config.toml
attn_scale = 0.0884
tie_word_embeddings = true
init = "normal"
decay_shape = "sqrt"
batch_tokens = 65536
max_steps = 8315
MLP neurons of a small language model. Each row is named by its layer, matrix (gate and up: input weights) and neuron, and shows model dimensions 80-207. Each number is 500 + 25 x the weight over its row's rms, rounded and kept within 0 to 999. Numbers have three digits each. A neuron's up and down rows have the sign that makes its largest values positive.
Before each neuron's rows, "fires after" lists the tokens most often just before its 100 highest values on Wikipedia text that the model never trained on. A number after a token or word is its count.

fires after: " a" 12, "4" 12, "3" 10, "7" 9, "8" 8, " the" 4
L4.gate8:486480490488516498531502524539502490467503517507501562549504489551530484452494508523538491491511477486441514540540499487477516503474477504488504518493488514454468475472461547524518525491504503528491503515524547477469532505498548536502534551455525513514469506448487476509492491469502489508469491524478475542510540511467467503530473487503555509503517536511479441475499523500495526518530
L4.up8:512460482508532517468457484494514473494495494490577507504446454481517498497496502500511508557579519518532495504482534472498484515497540498504504445501482499532528486489493473485508469501491524509497490468481485474542505483500493482515493531506529566514487511490479538508493514515487490508476476517435520518508505500513518479536519544495509445490448521483490507495518537538499491496480

fires after: " in" 31, " of" 19, "," 10, " at" 5, " de" 4
L3.gate13:466530480509456504488491502485493503517481482535531533490482461486433494486511487521488517527464453516501502484527536479463532494504494512496456489520423514484487492482485507501486495491495475547542537442530507527489480469527495477490523498477517503485480475502520515531450463459497533480484486514487498565459501503475504468444492494467504464532515552488513514518494489538525455495495
L3.up13:524502474499520469498461533528461576542536493512469539484542512520513468519506495513516540448541475469516494462566534476522497507478490462488516515479497503566493499503448472530493536498497482509507548472527541461492501506523503513504513493493497515532482474463473483539470503491511493510506454485497481491478512481480487520528510479485530501468506541532533538496486439498541483498518

fires after: "–" 42, " " 17, "k" 11, "3" 5, "'" 5, "un" 4
L4.gate688:486475462496533469507476536477540535512518462483492455493494509498507465499463486480534525502474468530474547498532533512452461494501482529461487479514492475494516501500466490458477498526482529464510499484547501489507462480521506549535500510488500467530527461442476495497510508476472484528507516482495524482503538510493454495517515523494492510527534464489527515477469485507493471495508
L4.up688:465523524507480477525476544542517512486500501526477485501488497547521501503552479505465476488484494482507476535510523512501490531539519530510502498495493492509482507486508465492520500537475491499496526518518485517513454514491505485554513480471522526484469516502480488488459471510510515479506548503499510478480510501495535460504473472488498529448481501473494482505482516494508511434487

fires after: " |" 44, ";" 14, " w" 13, " p" 6, "|" 6
L3.gate460:486460477523474523476521522479499535553515486500471511488501507471490497503497520496512533483499471474505489529458548534502455482477504487449526498510462454471463532486524489563487559507487525515496484482494517484525507487506515533513480534503485517514535492477468440529517474496469508519470467518469514462509511536506457512495464444493478501530485511511504500533452544500507538496526
L3.up460:454488524513515482500511539555495483505482487501487528475474500543489504536494519519464509525500499497504516483497502528535536485520453508500504476454505442471492512468477462491492472541481502518486484548533509498491539497494467488472516482504486527549506521491476525485505532459545539481548508521503493456543491504518452440483498465511497546490524543500496530475481438496481506544458

fires after: "201" 25, "202" 14, "197" 13, "200" 7, "198" 5
L3.gate48:492450540470507508531475520491518504459493516522486537501506476472495498523469527476525484545475494440503537480500521458518523479516474546452489537543483495493524532486512532476452486481534537531474510500501482507533440455491517521488508464499453472538494550492515519442502469491479507509469515489510506473470512501456529526547498529483501479516514541499521501485479495482541500471571
L3.up48:482498507495517471476515510496471504519495515478476495511498479509535535529493508532505478531514455452473523545496494498496514474490476518518481506484504456546467529503485441545499480500500501542503464517517448524471523523474440548495520542458554507492509487510511550469469513530479506487496506516513559484525513495517500486490508465461525505475436513468458505489484474501484530493528

fires after: " in" 22, " (" 11, " of" 10, " |" 9, "ed" 7, "\n" 5
L3.gate602:511485546485528502500438498505524513506481524459493534460496514485523541519490503517474490541492467496478497503509488501495502486558502503515499484483497484483462466516476494503536463560475482551516497484515495481454494507460491480548462462474540550515486469504498488532509457450540510469503460477525486501474506493451494527495514472499522479476483486521488486501496508485538491476550
L3.up602:471486498509524509498465502516503500492473503566465511539493519500510480531490479511508524504500495452471532496514547479509499468498488482484494496458509522510505522521514532497554510465491531520475481490542520521471537484514507512458479516500512564503485502473497459540488529518513495474487493512444527539502495509455506515503499497501505506502493549561505496511527490526527423504483

fires after: "1" 21, "2" 19, "0" 14, " Al" 8, "3" 7, "4" 4
L4.gate460:508468459521548453496545523525534501491520522487480516467504494478550505485503500511536471439493470499524500492498563511522534507488533511522471523530485530528488509525444499483502521485446527503522487493507500478434470473486489493510510498455540502456490476457484461503511523509483522500517496500520534491556502502494468527505501482472475492483529513475517489497459520462510450517528
L4.up460:520519476534494451485529521500509496562497483523542492533494546493544511506482540445447518500481490520468534479507497526505484511509517492532505491486471511494486495515517467477433479511512517500498535458532518508487530462507518506479532517498513497526495514484473525451499507527525524520507479523470513539490509527500454534512537484456514494471463494493444511513504448540524526475503

fires after: " " 64, "l" 5, " R" 5, " (" 4, "n" 4
L3.gate447:496533459483480440504492516447448509538494479532476472502503502482502496527518493479549514525476481441501543487508483426476483456463480478497494472495478508513535532518509512512527486490464513525453488507507490511543507487508463532498537504481508504473570478526492510514524500490437494516492457480449485506470512496509487522535530526445521519537516495514546536457508484458499497479503
L3.up447:510520469490535485516472486536501498543476519520515537526515533505496524489519501501514530509479481533525500456539531529473470478468527451519490517485489467517506530486526473545496535505476482517486496509486479464486505485475513522503475539542502511490482502514500486525481513545505476527521534510495506471483470445526541490499488491502535493495483489518495494467473502499489478493548

fires after: "-" 32, "c" 16, "i" 4
L3.gate117:515497548478469508542503526448481493532524514454485532560518484541490488526495533516486498477487513490486465526502515492494498487487484490507514532560510537482519516465546462505487534485506527519515521486449543522491522463477550479478480439465494464474475475434466468547473470504518509514501520480468509524542450498515502530494486462550522533511477511480464519539507517478497532561521
L3.up117:546507478547483486489480469456483491506480536541523473476545510479530459527512506458514544511481502482534490494507514464494550501498508443483483498504476542486500478505502551497481460521490509492491489459532491481459543537532484483496514501492530474451507502436518486498503506494498529494486533510519556565475540508480520457476476509492524481495519505535489467488529508491514480508541

fires after: "ep" 16, "ar" 15, "al" 12, " L" 9, " l" 7, " (" 6
L3.gate664:508481448514504529493499488501515482503499492464511508547534522503523508499499481488468515439493515522560472471514525478532468511505516463498510489507483517509556498478463509532470564519486504492507539472500530501455567498492528529541546473485469487495480505475502490490484485440504442509554547413514508514469506512498455484479507533513490521512544493527524524472520468495538499458500
L3.up664:496506499490504462500479467517505514513530466473491495537508493521492449524492543475469545489521511523525462505500544447503510490517546490498453507486487549495461543485502492500488508479484504502523523495490502494486483480508480561491514539548539492510499495483519500479468517454478483484493490532491546479515496536472469510486464520502482507516533524490482513496484537485531459478514

fires after: " |" 20, "," 15, ";" 7, "k" 5, "er" 5
L3.gate515:489509479510474506550484487525498495510510515481541496445481450531498510539519468528478509526466492505512505502510498493495509477517486518479497472478495517513502477546515508492452516538465508528482515488507519500504468531525448474505558478492476529501493466506465483509490495483502489486532562493472522457518503482474496446478545496510482528531491518516508542485529515519527507466523
L3.up515:492521461523540521511540527509502495468532501455492472483485458510474484503506456483485537511486484527503520488504459504474457516539554525484520478499466508518497483525515492440537485483548477490497510498507529447507508511513503549537542477451498508485498529539472448524500485457491503484514486514492493498526527488478464491505523486505469498475475517507494514483545453475517516505462

fires after: " C" 11, "i" 11, " D" 10, " F" 8, " W" 7, " L" 6
L4.gate180:512521508504492487551496494526488495522481448503470516453447523538482456531505477482528485491497444495474506515506499489468495483527532558530515471454513519521527486478479492472472472501505556472460494517461505492532524490516504494491498497488531520484477504528542472507501502471510498516522485463512485466507495521477452547514514530496498522515472482519476510463459488462511488460531
L4.up180:519518467536505504505502513517538524510501511488482498516493479532490509439558489522514478501485470529477474473539460552467475506530522516475475503480525546491489535497480478470463456501517512520460488552482501528477512535469486474502519492452503512522485502531529497532500501479512509512510465512496460491481557513511500518510518506487511506519516561483498501498528540478527505460509

fires after: " f" 17, " \"" 12, "er" 9, "," 8, " (" 7, "==" 7
L4.gate619:500523516507520536537493494490495497509508532526528538532512476480496470506469478524494515550479469502525509502494542487544501487498508494529512520503493519501511449476486515544503457502492489466489545498508519487494511544490456480541516450484458493480511519484501517488485473517463494542491516506527547440498511525467512471544511521512513502529534490462494489521520481503532535498490
L4.up619:463493502511482536508436515471488501486484476469507499518515490521529460531493487517522496523508478547525494498497496507476536516490461544503533474504453495512483495494514495452532487469508505510498553485492515519488497482552524490541529464509529524498500478491504510481501466473496523450499471507478527509562476496502482530507493464557484542468500517502493461474488488509482518504502

fires after: "a" 15, "0" 12, "200" 11, "ia" 7, "197" 6, "5" 5
L4.gate486:495507500481482483477524534470465506479532492476476504528505475508469505508491511494472506498511502536526466476460536527486556478519525524495492515483537530496524526491451449509519560469475470483475502471450507529511488496501500467504547459479521453526492505481488498477467495473523523465535490526512541490504523504511487515517510481463473497451451522489521478493467489490524453506514
L4.up486:536533537498525539537524506498492472487510509525526495511528499520514483521519519490536494505453555517551464466513510504477533501529468505481472506494512531451548525531516462509489498498525559549490529490510505461519527488477487498526516520471447468506514501519494474435521501484502485501491480491471519482492518490517559484479471496492504541484525526505518504481537495478460507495517

fires after: "200" 19, "199" 19, "201" 16, "198" 6, "197" 6
L3.gate549:470490492504544455568434508502495501499525574499508488487495487461531512512509520487533495478500548489463504518543546496495497467486461514460491530507467524508504503477478458519465482498520544533474495466517521538485465486453506521520525471461478472482454497524513466502496476471533485525463521502515474487521512447475469530521488474493500487497492530494474496502505502508491527511516
L3.up549:461468464529522505539596512491503498513495490537513505480471496486511547527507499506529513518520494489489478504507556508493524479518508504487513472478487539481475490510511456518526496502466493488486493492510449539468454510477488544492499527482514512516523470467475477531511526497496518527499543488497485496488478477473486507492519471480492494532486526506492468514519494455502461520483

fires after: "5" 12, "3" 12, "4" 11, "u" 9, "0" 8
L3.gate17:509506484490470467538467474523537479513489525517463488546537525542562506524496561531469490496479484532523482509466500490520483445521507494468483511533527473522486525557491501498490464427501532495493477503487506494489505500534486502519489506462503490498545545504497510464489509500496504501475503537510530486484491503472534489512457448487513459494470501513459499495500474449467534490527
L3.up17:474477477502555503523503498487523477505505552531496446496508521510516512508506509517485492473446466448499470548496510471494477516506480494489489489509502495490488498516496483502465455513509529441505473482548513509500499480526482469488491519452482496432458539489504493467455500488474489519495487492521518487491508450488531485497498524475527528480466528487469524492501498519471502496503

fires after: " C" 36, "on" 13, "du" 9, " Com" 8, " c" 5, "C" 5
L3.gate19:495473487470457486512499520494504472521513516472527496511497496560507535477448471469525546480494479527517518507522479509474538504516539553513515552545524474478480508496495505464502499520531471483504531485488530508448513500493477473556507464512481491510467533476554447530486434535526518533543504493545506488516458517472496475474492488502522506503508499472519497479492513512588460527458
L3.up19:482519502476507542472500484531487532476520543500566498490479494485498530483495513506453502488528502470525508511527488494491518486485484515508521502413489509486520521493518511486472500475547451481467508475482499465505497497466508530494491547546465496517535482476531478543500514547505486498523479486492467485497547446502512474514484555487488500503524489493507506558535493495509491466491

fires after: "200" 21, "9" 11, "0" 9, "1" 9, "193" 7, "201" 7
L3.gate67:521467509536530482519485508495533483519517497482533462496455537507516445553506507483532493504499488456495529498485493516489546468468485497498498527507426484503490477493524456539529506507515548517483493524481523484521476500544484538506511495430460469517480509493495493486482529517526513527482485503517469454550515525468466516505511476534474474547486450541483507457498485511505496512516
L3.up67:518459493495500530498521500445558530509513506431519474533490539530504493485505531476510502494523495505498481480537444503469507478473473506482512473496468494542497501497537479524531514480491519505487500483464530460495455505511466547563526482504487525510515469502502492523480474521502506518500572511530513443496500509519514517545501476473503533474483464500489503514488501460480513485525

fires after: ")" 20, "i" 13, "a" 13, "o" 5
L3.gate601:482561460494481505478431507489550534523455510483478490468487490544530492482488501552471511498520472501504497476464499527509490498503515562517529506505545510487526482475518485502471499501491504553469535496509509497524518499543491519498580467488513520548469505485508502487485504494538473489491478489474490487479532544504451518471493471528483511506481499485530520486507500481514538530529
L3.up601:523536499522493536491509514526539529484492483482518514565487503509522490495478520441476483498519457513494520499520492508515493454499517499485474502539468463507495508484515509532492529438512501508489474543466487547491482530522503518498533485491446457498458491508534505483488531474521474529503501500491544477526480471512530509477503477515528505494536451444546524485534474498454505500513

fires after: "al" 27, " l" 17, " d" 12, " Al" 11, "l" 9, " L" 7
L3.gate400:454507498433456485451474488489534522513498486505517524481497532506533509464459514507491544489444485447458471516534482489527515497533479508527511526497504499510486520509466494519475488478511545486481503517493512494470496504458503466482502489539530491467470474505551493512515461509490506466487457544528509525528477507477468499464520493527506517464533510539517538488474484518513467497575
L3.up400:497459480510455538486523517505503537474508520520472516467495545451503494505513495518500521499512463450500512478492527472522484482523546480493484487471502478529518524500501501459533471460475473537427541488504460534464523552519479511470504491518542474481474478529474490475512490513494514534540528511507505530479541484517530493511524487488490483459564512522493474493455494513515497496474

fires after: " " 56, " (" 12, "–" 11, "\n" 7, "2" 4
L3.gate191:533530470494511472480517466498465499486495519492479484520445483512499504507498499498533508483486446515492538506479478482471488509497475502494506462480495508524547569497510506481477509544485486549456484500469509506545505548560476511515522517495475474491540462474501494473466473515511494535499492586474465499508499498526484463515505494468494525490490521477517510462517475506526523469524
L3.up191:479508499526489512484472517543509478504528461486525498546507537479511521473505437492491485468478455495498538541542484503505542485480491489509516487512532522556487497506498511527509517485481475507523456522509504511494506495476496461505528460520500555531474447470483487459466521509508452517493477547473429479513509507499498492477466514522454536528512480461501487493475489528484509493531

fires after: " dis" 20, " l" 16, " m" 9, "is" 7, " dec" 7, " gr" 5
L3.gate332:485494519493497506499497502518481470552520490489522540532556479510514479502490500508533539507456520497501482494529517518573510484479513523513475492485475490506474515470476510501478491528488465489513492519485505494434487536487495487530498501511504499546489502518546478510493472572475490509516526529522493534525501509438498484493536516513508518489527504502467457537501485533527465478484
L3.up332:506499495511528529561462484507482535525505475498475535513492527480497499466499479543487514480530488517490482513504513510492488519438513515547468456471458488481482508530507526523572497542545529500510480486536468488531500500463562476507494500524495525496544559478513457505491521478473492516484517518550457501493511511508478508514520492482493472523464531510488472462506542512489510479489

fires after: "1" 15, "2" 14, "3" 10, "4" 8, "9" 7, "11" 7
L4.gate151:473524468511545535508502535521491485535478480509494575515462514498521490492513491496490510520492447493518433461514510509516520517518503516499505493520503489543503500515481469559496515479523510523502497477501551506495475523525512496540514515464520532502477476450535490459448563469461516510539493521485500497530504490482508505525512484470507504494539504503485504512472459459531516549515
L4.up151:482483501515535516520491493513518490499497509491536484523481490466476480526505488494488528518535473517523464541449495503490515499541505526517475516544503502501487465502456468517497494547491497476540498493464512531464490530535466525516539500529530487481479480457486498499472505521453454507518560515507547541552531529496493478518501504476525523468492502489466513554495486530480465515491

fires after: "5" 15, "1" 10, "3" 10, "t" 10, "d" 10, " " 6
L3.gate607:522491515520513490494517485528489530530545524486463516528473467474532467499453531553483464525446517508492480511505471511479540540502509500492538517515538499475519522513479470521464438499491541462520458501501496527517468483518514488484462492473514471517531497500489503501483465517506541493539509499500519481535515488532501481455527536499494506506491517486498496506494486517501542567524
L3.up607:491463489496473505516454529569537527495516507523489489509461523488509518461482520476505480543531496471516502478537528495486484521524531518509446539538536496518481513503438502509518499522410505506504519499473495526525502504527479521460499468544521526485533509491489523482456464525485529530533512545553496500474471488503525480507539525500561491449495515534466489514471482503513492513502

fires after: " |" 38, "|" 19, ";" 8, " " 7, " Q" 6, "ague" 4
L3.gate20:556492490487500534509535489490543489463478503497475475525464464479481470516514508499516510529497496523494499498537495476512521531472486504516476481477498555518505537501496530523481475481530521479524540534498542530527488495517496528490519465429500462475505520510445492500509458481488448498499461538517496511494475525493504465539536486471489499517442516526491527508522509542460496496531
L3.up20:449462498503531521530497495477506548515514495557484509503451543511520527462508490494495523501508516513480503458490509532504567481503496488438530494498485507456485514489499502476511479465528555491513553501499537521486489463489562507532487485482470496518531527519483490466514498483502508518541439488510502525508533473465480505475544463529480456516459520510490452524479501556502482462478

fires after: " the" 21, " |" 12, "|" 10, " ar" 10, " Ar" 8, ":" 6
L3.gate128:485551505465439494467500536501560547502464551480490439514481503495521475507513482537483504496522484514511493552465461482509502496504517542513518496513504552491500521501508521523524532478518519504483522452452545520511503503466513492463483489491479523483510498496469515527530534498498499517483516571452525514491510485462479500488490490485480545518488511512516509491513497484482495521473
L3.up128:483496486517500509512539517506497512518536525505476508536481517512504528488505524487452523517540519514467519503501509532478536530513510495475564493497515466515512475495503476486478437522507490536509551512529491542495507501510502501480524522509501476514472514499500551498525528552520542507536475526531418469470471489527514503466526549509493515491477507494462548482488512527477493500478

fires after: "201" 25, "199" 18, "194" 12, "196" 11, "202" 9, "197" 8
L3.gate681:502509525496498493478492530502478521507506469487471504474514484555519516496466544506510498508503502508497478517475490537518507488528480514501497564487483451477508496487493487475534513532528485503507482504471527478499526498478551484519461462446512506486498488480474500519449498475479517495506486507513502512471497525510476543457458485518492531437448512485487457485509493504481508494509
L3.up681:473499473508508474543528499430535485531525539496505517487487500513520498498499533479504478491527530517516517476472525476541497479474493521494529479510469505466495510481502536491502521539513505491469502490546524468474439475489512511486483458487536519507522442504492479507510460508515504483515527486535501483508458508499496496480485472495452451488459492470476486453502502488492519504469

fires after: " " 59, " |" 32, " R" 4
L4.gate694:520537495492492524550506516462497543478487517517462462492489507518502528526509499496507501496489484496481515491472489481524475533507435548505511491503499538516533519496469494503502472510494504474484501505557507480502509508510452529476560467514508527461506525480467488513527467519503545495517487517507536471504534518504454486530507468473499500460466498469511522484505535491519499477518
L4.up694:483506491527516554504486485515502560479515540525536483523497534464540552503478518481514467487500494470483518482515533490446458478527507484516515489508477496501523495462499507469525478572536525510485465521527502510542464519491526518513492487479450499498522471514509513507459484526506455421534507509476517473470458515493503521495493466511477513508504511521480544458507534534476507500500

fires after: " c" 21, "r" 19, "rit" 11, " St" 11, "C" 7, " V" 6
L3.gate448:502512490506464470475493497475506513548494517523540491489467455501520519490516507505478505452485458469469478503515494483549550479502525467490511532529472468480461494466505472562452489499445515480517462506509491493468475502528474490482501492500442455461495527485510463509545487556530473524472471515528472511478494495501479473507510530482493511539523531504516510492478510469485438522481
L3.up448:464513496510508503539517479522549495488477485500505487468478537446514499517471447453547527442521485491502474511497477495494524484502462499449511506502491452514552506529483502495453493492545496526494492483511519463497534518481484485502471536513503492482523507487468483511471522518522496465526512500509484545453570493535512500497539522500551494512464513490517522491493508525502473509524

fires after: " in" 16, "an" 10, " May" 9, "ich" 9, " John" 6, " of" 6
L4.gate480:548500490489486516456498551472516487481513513478509444474463487492473518490502477548503563489498521451494481508484524483510575522518480522488526510467526467460525523493527500478470505476484519516482516484500544449475496501537490474518535499486520527490479438509473545471472498502558531496518495526495485547523496464488503534509487512494510482475479520519533523458505489507513517488502
L4.up480:535478522506485499478470518506480492519491527503467520516557475502469490464507482477541468523492507495516473498482519478534598503503508476462501483461506508487528462485507524530492515482526529471518534454494528449515480460568526473509491478453524519518484490529528512480521518500507498479513436486507528461487500513488489526508475546521529555496503537536522538526504487466497456472504

fires after: " New" 16, " R" 11, " M" 10, "w" 8, " tr" 7, " H" 5
L4.gate308:463524514493477481494489495497513493528542490492501524507478505472482459545427494522533550503454518481466498493507534529501531524486533570520458574479472492541510509509505490504490516454520452501525493485471547540505515526461562507512543474493475498512532516492489500489484501473515460494491487519492500486501518489484488517491486504483514496514494476548474445480472513536499511526518
L4.up308:515484476504484509485513480515464497461521504480503531502506524490506498485510497481520507505472522509463511544473479487501490494544508564505514533461483517518507489507519451535477515492516520491509513510479498535503503444506490496502506486505518480498520522517496448519495538499515476521526536463500480482438549493535519508530541520456526496462505479496491501549506529472495470494493

fires after: " S" 21, " C" 21, " E" 19, " H" 13, " c" 6, "S" 4
L4.gate53:489500533499493472449508528489506537499491519508478492510461508550486501502460513504470507489564456513508522495503505526521531520478485488497485504511495495499482504495492466471469515575507440525496462456492502497464566514530509559510453485534507484534480509487517540488492533484540515490539463529496473501488536485516490537515542463508458514528481502477499504502459501498498496517535
L4.up53:509514491480506519511487542488482521501487459543475511491475555463469547536476492480469486523447476509474498491488496520450548495526487499508493553514535536551460543516482487502507509545504484519467494467459547524508538534482526474465492474503516499490484435474517499513490478492488531449517476487500509518495509537492487539546526484504518478526555483550450497519476513488493525492479

fires after: "," 26, "0" 11, "3" 11, "8" 9, "5" 8, "7" 7
L3.gate556:480513498520456504509496517546484488495535477442523518536505487490466514511474520499521531469478463507486478530466517477491548503506512529475486519478509496504518499487529537497500463483490504545511515449452487501497491511484510488513542545465532520479497512480515524428480500495498475488518492527504489477513530474494471490494480510476533483473496501532474543499514525545492512487509
L3.up556:450495502472523485513524467471520463479518484525496483518490478479534509476514472504518546485492504518475487524480493433492516489482537487470489497477500534492484533521547511522508446499539521480476483491476464476535542431496496535521530534496525521455497512470537520487493504478511496427477512465487510493449478493523524484481469549505540501510552484488509551519513525524458521518509

fires after: "196" 17, "197" 10, "." 10, "200" 9, "201" 8
L4.gate87:493500477469488473528520506469463510510548538509511489505506486493487466488543545487518509519517510479483490519497458488433538522460482503517467537521481525466496510529499509487524501485525536476515465531499538517532479503489485477509493521517468513472472447495458517507521511517475489486508547470531490480525509490475549454479435507503480514461499528529509474456487524504513488543492
L4.up87:499500470470459484475447483515524500465433483499532503505495502492512524500484496487544458481476493499473520477494518477524462503486498492503505483531538547537535518490465463513515440505479461459502482486483473471516471517485479515469514474468508486455502501513512504497529483419548471493522497445444479504505506508520504528494519497491516515520521500521463501506444485514519489531489

fires after: " a" 32, " " 15, " f" 14, " (" 12, " the" 7
L4.gate262:484500506514547515491425502459506467511463502477519571523510525492491510479512543517506494480451462499488517531523531557479464477524505495478487492472497477503498498490496490541493491503500491510492457517465503474464502510482501486490515479477486478489501514502434496462474486477491489509535480457485513506460499524475521482525468496526502500483500494517471483527513528509525489489498
L4.up262:469467505481512523511509497486512465460447463515503552515469538511502464538472464541509534513511504522484456494508515502521522462484477487536518508509510504509489478457476493530485460521510516527448517496458499478484513484481501512473500532490482514473464494496490505487478484482459441475513485477510542493513509513485471498501464500525507507486495530503515510479481526470485489478489

fires after: ")" 28, ";" 18, "a" 7, "s" 4, "o" 4
L3.gate696:498552504518551506510498482495543509519451472534485531509511519538510501499530507506461455553484482558498518498502464531513522494502517486528496462507544514503496484532499491504491484477485475503528509524500509501533481477506550549520541519545508519465498510462502489487515494457543479499496485525497527504453524521520493504471515437514498500512557481518521526497543444481474510503535
L3.up696:521486486526487512501479499550503479520505501536483501509485514443516514524437531475483480492546491484494505513503514472504475519501514473448486478506495530468477497518480437476509488438506499522523498510487462528517533542507502539546523493538504491528536546510504523502532543513548476436521512475495478463517477527511502530527469490526473468491474515482542478492522521485450502516496

fires after: " B" 22, " G" 17, " K" 12, " M" 8, " L" 7, "-" 5
L3.gate363:472484492507508508503477528481543486521518515491476482507488485548488510506453495528486501484546518506497470493468507481496523498533463490478511526482513532497547479491499490550485521459507506504499535494535515493496475527443534509517523503462529509506482495455516467499456540488528479510531513521479485500486475503544480500488496506484491526542492471471448536531498518521540482492549
L3.up363:503476469482523538509522447475455532521532513504486511503500536518489471511487450481509539521485449461488495531501495505499514483470481449478550446545497497482483457483467503509473506488481452481521474484505529492486505488512498447519527496494555518546515527512515515502486513477487480499528499515457462513480504512496477514520517509517499540499481445522504461498500475470547505484501

fires after: "on" 12, " n" 11, " C" 9, " c" 9, " s" 9
L3.gate72:448519512510481465518508491499507500488522532543516557497492509504508483516489504524509480484514486538447487462542495480530473503504472470457478540542483506511505515479491505480483496492489508542517483481483485505488534510479491554491538509456498526492473470477504530483480497451506478522519460528541458457538485517460474482507528485487509487484459510430467504547493524495484521505475
L3.up72:495521506498484530509522507462514487523479505547517518447500468500474558507483482466519489532493474516498497537465543500521509534495504513454502524531504491471518478482496448468543502524521485486468474478488532523561528524493515490484492488457496496497469494461530481499518490473533472492450467549539498454459500508485477491520480523495506482513497546513503452484516546519500516468457

fires after: "200" 23, "201" 22, "A" 9, "197" 8, "199" 8
L4.gate587:511529517501521546488541516493519533520510516469422528480450531486521491540494515475506504483483503495484502529493493477503547458480466571496533520481514527495518523478491484474500507520501501524497502456476470456482448522501510513477505507495496511514435486465461482494491488452506478469503489456537517489491497532447514506510484478455498473521512536505502462500499493498518498458495
L4.up587:445515519507528467545516477482546553514497490483509462513571512467491528538467527506516513522524512506525538518487507522528473518515490470487519485490497469520485455478534516550500500501494521481517463477578504532499460439512494509499485498439524525468507496473494470510471514490519510505515478443520527492507493492491511485507483494515522487529469530514461490484484459482483479476470

fires after: " in" 45, " In" 36, " de" 4, " pre" 4
L4.gate529:493547475484511488499485507518502522528495502510473509504501464485502548485488518473491489526502455536540502478515582515512547518484497515499495525513494503539503502492452463510451528488478502479464470452491475500501454477524504522495481528454481534507466461482526501486458478495498547534505475531476499511538493497501456502487442509473477542501491502499496496528557468517541479477480
L4.up529:509482498530521499480484509477513574475481512476503476508464532498542491472500456460476458503526499526499500494491551493464469477449521482469505523546494481469508489483483497461501500467516499504488447482478509484512519521497496483517532492494452492472482453461496505483516468525473514485482507493488486516523531488495540526511507528492493489564521543482510498501491482529545501494501

fires after: " R" 33, " gr" 16, "R" 10, " h" 6, "ol" 5, " H" 4
L4.gate673:494490499553483520472491489488469491515545520477491498516469531466508503553485487504492507521521522517447435529492551522517487519523494522481477497501491508515500502499431547491472477481516527498483455507498477510550478522461542530505486460498526517481489578487515501504451496505563529522486520573503472524493497498485447526479518482524489497494467483566508490502519505525536492452493
L4.up673:484519473488519504482534474543504490529502509502469535500490486497474513510451541481500507484516473508530476523566506514537525467510477522537455472469505531496484529474516491508539519510538483482490462547511497536494460503525509477536484485473524521520504472520532455456472505470504487544572550489485500455465495501496547490504492517479477519511516547523493501488501474478518458474533

fires after: " " 26, "18" 17, "17" 7, " an" 7, " d" 5
L3.gate539:439503493534456526517489465467455505513506466526511541542514481483488520510543539504491499526513504527498480530506527511446513435503533513479490487490531486518534513473498494506479457526499552502473531541507518500473479514540514505482520461540527494497541484511545563547464486456480491491548448507557494481480523504482499489484517458496510458472490495513474484510484481488500445499502
L3.up539:475510479471495495513535509474507494529485487515471501489484545518515496515509457519492530505561535480469501464506522468479502532514496515460514518520489538486489548504553515534492455526485500447440491547499519507530517483538518550513509471479494488451515493505511530562475474520495515488472515491470516512488551511551474457510513475515532494521448493522530508504523516495515471459502

fires after: "u" 22, " L" 10, " le" 9, " l" 8, " Br" 6
L4.gate9:482496453481512478516523512500484490502508503477489494519505521525494520501453531470486539424486522518519471516521489453480503465553497531477467509536482458528471504485493496504533470463485536493515530511484510483495490491490525500520488497513471423491456511468517471463509475462488502518479501500479480479530577465444515522527484481510533534506528510525555547520506481519494470491518
L4.up9:474476532531480506499505501498492513487507480477502512523496478495513510515490541475510528525486482518478511501504502481492458480530548502507499524469477537514481506517523504506480462512470499493543457443505483473480517465458438559471470498494485459505495528532516490444555484508517444524463450544485503510491568450498478470519494511466520481518513471533497505560480497511532470501471

fires after: "3" 16, "0" 13, "18" 12, "." 8, "17" 8, "9" 7
L3.gate470:492505505501466515511547487464499499518526515483549515490488477494534512523498539487498463528498477495505528524481521491512562518484471482491476497488516525501519517475497496438467478475492488529496515512500495539501528492518499494499507484462473467484526485510497514533455523496493528470495444485464502516553505490495487491481519540502537539517509557460540495520524472516470492493497
L3.up470:495515472515493489498536488504484520504506482493516535518463528481516474515503480487513522530557456463476491493513508525453498533479486468510502512475515489503487520518463505477455486520512483548470486502535490466487485442498510535516543473508451486508505510544502513469476509494492530534515486447484526499462554509514547523486530523485551479489490530490512461502515495535538486479490

fires after: "–" 19, "196" 12, "202" 7, "200" 7, "201" 6, "5" 6
L3.gate565:474478488503491502484500542465533513468509509471497516491496547503505457500488505466493518503493519524529477538496464486485513475502499520507489475502556474458498533497449448475541493492525529531497453520512477517516505491465524528521467562480492517511474491490422538448498537500457490527510479492525509519515497509488478529528492484496522511470478519519492450480497502473477518539537
L3.up565:511450520538505472522488501532517490522504467466497483501509464518492467449500551519520498502511487490533552487497468521464513473476496521493506517522501539467498496495423492529513492490481523466510523533468492498550507493496496552500511511492488494489516543481484516453497483467507454522564514528527524502495514488474488509498515462500462511480497495525483566514486527494489527487543